config = dict(
    n_layer=9,
    d_model=512,
    norm='rmsnorm',
    init_std_down=0.0,
    optimizer='muon_variant',
    beta1=0.95,
    schedule='wsd',
    decay_shape='cos',
    seq_len=512,
    steps=13055,
    dataset='wikipedia_en',
)
MLP neurons of a small language model. Each row is named by its layer, matrix (up: input weights) and neuron, and shows model dimensions 170-297. Each number is 128 + 24 x the weight over its row's rms, rounded and kept within 0 to 255. Numbers have three digits each.
A block is one neuron, or neurons of one layer that tend to fire together. After each block is what it responds to, as a language model described it from the Wikipedia text at the highest values.

L3.up1094:132187144145132095118105113122137138143142143123113115153134154139076146124096127141129085101167101124159112167133151109119128114169070172122121131091082149113095119154134123130132168130148150121081131128114150167139152164141113109112104133111129106102121135073116135122160113143129109118152156163133130108170134114100127105123183103104120141120124134125101149141099125124142128161179
L3.up1193:096104131122153135149141138117087162110131115137094153130079146151144145171116116099111102154086149127134079119089128085146125146132109069120145140076147142124127107145108147130112135100130139092107122131108148074082186118068126161129128144129126085142145099100122164142125153099163144136164138104125147111114168128143115162121132130111137140145099098128139107144142120153120129100095
L3.up1486:156118158154135126123133161165154096155135107148142111141146168118127112135097127168121077105124120146166109097076141152116157093120081111156106121177116115115121101114120082171119141093153108089177134148125128137102120114145176129142146133140146140110184125142148125125110146159130132123092129146134150124129150115148116153108126120173122125104118130155105157154081146098154121100125
L3.up1622:120123124129141104141166128131091098104082152128111138122117091127125117166115177146139131123101146126123107135103156152166155091083143148155092148126153106122156097108139136132134107147161116102123124111122136172131153108103112112145134126126114112058077144110156176143162132106130114135152143105106157148136150121115130140085141137134111115148097097097112158140099145090132122145083
Description: The preposition in (occasionally into) starting a time or place phrase after a comma, verb or sentence start, e.g. ", in Norfolk", "released in 2007", "In June 2015".

L6.up222:141133077107141130104074097117114111105105138148104115155162140145126104118143065122136169133142123121082107081133108141119119120117161067107157118117117074125113135158133135150137082168114155121149136131148148121111133141133143151129151151109143114104172155119093186150121161143120128091165120126123138109129130131082101147099140163096169156143127116124139179131175118121112108122094
L6.up495:119134126108115123152118101120137157137153119136113145087118113144112132197109148134079168160167115104134115109108134159129092116125117107130127152145109100128117165117112143097120128079093150141138174107086152095119147138128158114191126131116099108152121148135123118142104120118128103109108121099229155142162143108140094198127147141131112150101170175130121126154135115109117142127122
L6.up939:125103130136138170124106148150108136100108161128122096106124108139120122147119126132123093127152146135134167090076153138116080138121098116163133186106093128128122123139130102114117113122125160162139156119117101135155148113136125096165152124159163122121117121115094120124122094179143104108110113132138121134137158149084087095068124119160124094119135129094126118105168121117097108116132
L6.up1426:127131143092114117176119124172113114157119137117141150096160112108168119143120183135053094113138152126143121083102132137145126133139178085096151108156131140109136122190108130122136158110105191080096099148117107123093100100122102188088113131127152144130150106124109129131109122131129138119117132066120166146165135129162100153123147153093125104125124123121133154115132136102138085163114
Description: Word stems or middle pieces inside longer words, just before a suffix such as -ing, -ed or -ive, e.g. resp-ect, execut-ing, co-hes-ive.

L4.up1080:117098152147108148123100123124168101121165140156144097097111124129079146152123114118087142118137113133106134125146145102137113149132147111149111124121095108149157115120124163089141104152112147083127094152150138136109127089126120100093149180176136130090132132175153158139121157133142144128101139153111134139137096130149161094144158103177110127157133075121114125164140117138104137107086
Description: Opening word pieces like En, In, Con, en, j that begin longer words (Enable, Entering, Constitutional, rejoined, LeConte), plus sentence-initial In.

L6.up193:135125077174119100138093121119151131156112112077150131134137147119117173130156161162128145113147143118107117144135119157142129090094145117106102093115118183103131142132120137137127141078116111143128091167118117169111158165116156154153146166128127132120157170157129134145135142106108105115161158132102136163136127127092138123101106146122119132117153120132081152096174126134110141141079
L6.up367:139133120090115127159125148083149143159189116153150121133150106153138113150126194223061154128146105137099167141150142175136104110128110140121068117146128138133157133105095128127090143140104117140109124066135122141112100124083149084120129124110127126113177112116119106129162095134118134114172119106184133122130128145141118118100154124130121126119122145136123140132181134128116102095138
L6.up1435:166126132115103130145153163105123139139117144088117082119152132094134113114150086144157168119141106152131144108107086141119114075135157093112061128106146145120155110131143147123142129119122092173153104146115118130106126152104102107117149150100080131048171125125133076140167104132132113115083116129086114146156120163127087118170128100094201134169161102090128140128141151144137136147121
L6.up1514:117174076133114114146145161143123103122155122124124106119154154120108073140119119127119141121110100096094105147134126150155156110094083091127107112127151094117151143160137100124127147141142099157124142153151110095135129140116134079130110091115088153095101115100154093103137123109125143135146128140161091129119098093121121110150097167120144124094138134124125149182115172081151142094151
Description: Words that open a noun phrase or take an object, such as superlatives and quantifiers after "one of the" (best, few, last, only) and transitive verbs (address, enhance, hinder).

L3.up0:172143155099115165153125123098089142134116138112089117075093098106104114145124110141091114137161107119105133110152112113123092177144138125111117177131105148119169138120157115104130107101141135125154104123099121135103147103111117112163138125167150108156128107127116131140141128183154100141159123132146159202118107159126126136116137117121120087072116126160135076139149125108101111130143
L3.up126:196144082137144127146114123119119137130085124112106131111084126141147127128141123140185123115144108131129077100130099124106098153121136179152101154143119124124146145129137137157122116088090137138118090131123126134200194105143144134149151142210150124210118112142111099156129152163126148144088134110148118145141132172108114129129113177135128098105109118112127125127171109129083129128141
L3.up1406:115098107120133127145133109113129156115083134123137128124100132154159145100134054150129153104155084126118140091157072117077100152088152138125131128126124148141140120119139089065161113082127104091167117081117091108104147106098126129123144111111093123149095144164138086143141119140130120115146125166127130159155123140121126143112144166092111114126095111139126130115132107112139138073130
L3.up1651:150158107148127162120162072120104099166111136122126125105110100138136137140136108158169140148116109129151135097104129125096149104181108153143110133116160108146165126109094138125128080109106130132153098142119126153159158142126168145138142120117181136121102096095113111156103107171164123120126155119104135142113139118102124159053115139124187155128122147090117106126138137120104128128085
Description: Final pieces of abstract or process nouns, often after "the" or in headings, such as restruct-uring, avail-ability, effic-acy, attendance.

L4.up1250:160141104167145156133151103126097129099106087109095103118125143149160116142110155098135124115110090070099126085117148167142136111141124143121092134114109141134136147164099139112132110094083144134099088158091079127111147123095124128092109165129130105117111127124161068152145143127075113131132084140124155157138139103107141152121135136084152106090122144098153163127124157128083098119144
Description: Short interior word-piece fragments, usually the root inside a longer word split into pieces, as in appre-ci-ated, recon-stru-cted, Inter-pret-ation, and name parts like Ran-je-et.

L4.up1180:104168152139137113145147107135171116109176071130119100132127157122124143175155124130163154140117114125119110153150114137172137111075128074111118141159117121145133156141155115144161169142133147135121113105144137117123150147106118125107117077099122123090134142092094095088136146145139128135145129142143077113139147094126124137109117121134135130105146148158104134115149143113125151144098
Description: Quantity words before a plural noun or "of", such as many, several, three, numerous, certain, and digits in counts like "Thousands of".

L3.up309:131175164130113139123134171118128101153136142132163150131129149123076139173110121133115111134159109142144105132158150122150118106104151141126160112154118157114093104125094109122117169143113134136177146152111104192172115109115152144141174157112097103140153117118162177140154129160110123134130133124127119108096082083127136135135121121152120065122145127145119165124158129158153159135122
L3.up780:118170146184116094162142122094159136106114099108139149116089080171121118172117076085163120104149147094126103121139107107160141097155131166099124128114091131208152155197116069132154122121125115127121128147140113103143147107166169139098134122178111137094087118102138120129113154149157113111129116155172111168123064171130118071146125146130116103176136145139108108154160121102154149109104
L3.up787:142139121170122141178120077129132079133131080080146121130134150178126090145106150128135104124097096104123134124198139125140134131120122122126118129114140093150094128165116080156137129169099165131123153179139124130110101166156161115085159094153063117140108115100159152131147127167107128127126136165190135139117157126117148168129095128146146141138146125144136146121135128126147154101144
L3.up1426:118165090149152124157111094123145133090142146096126118138111130116091134153145094081141114125137100144116119106133140123155094076124119110123087108096114069154115129123159105117123145166146184170096119135169111114147145105089128108092102102114111125163127120076123147087166125165146137120151122128167093134098100122122115128159148089138129167144138151114092126079139176126159130150143
Description: Number words and quantifiers that open a counted noun phrase, such as two, three, several, all, many, various, often after one of or in.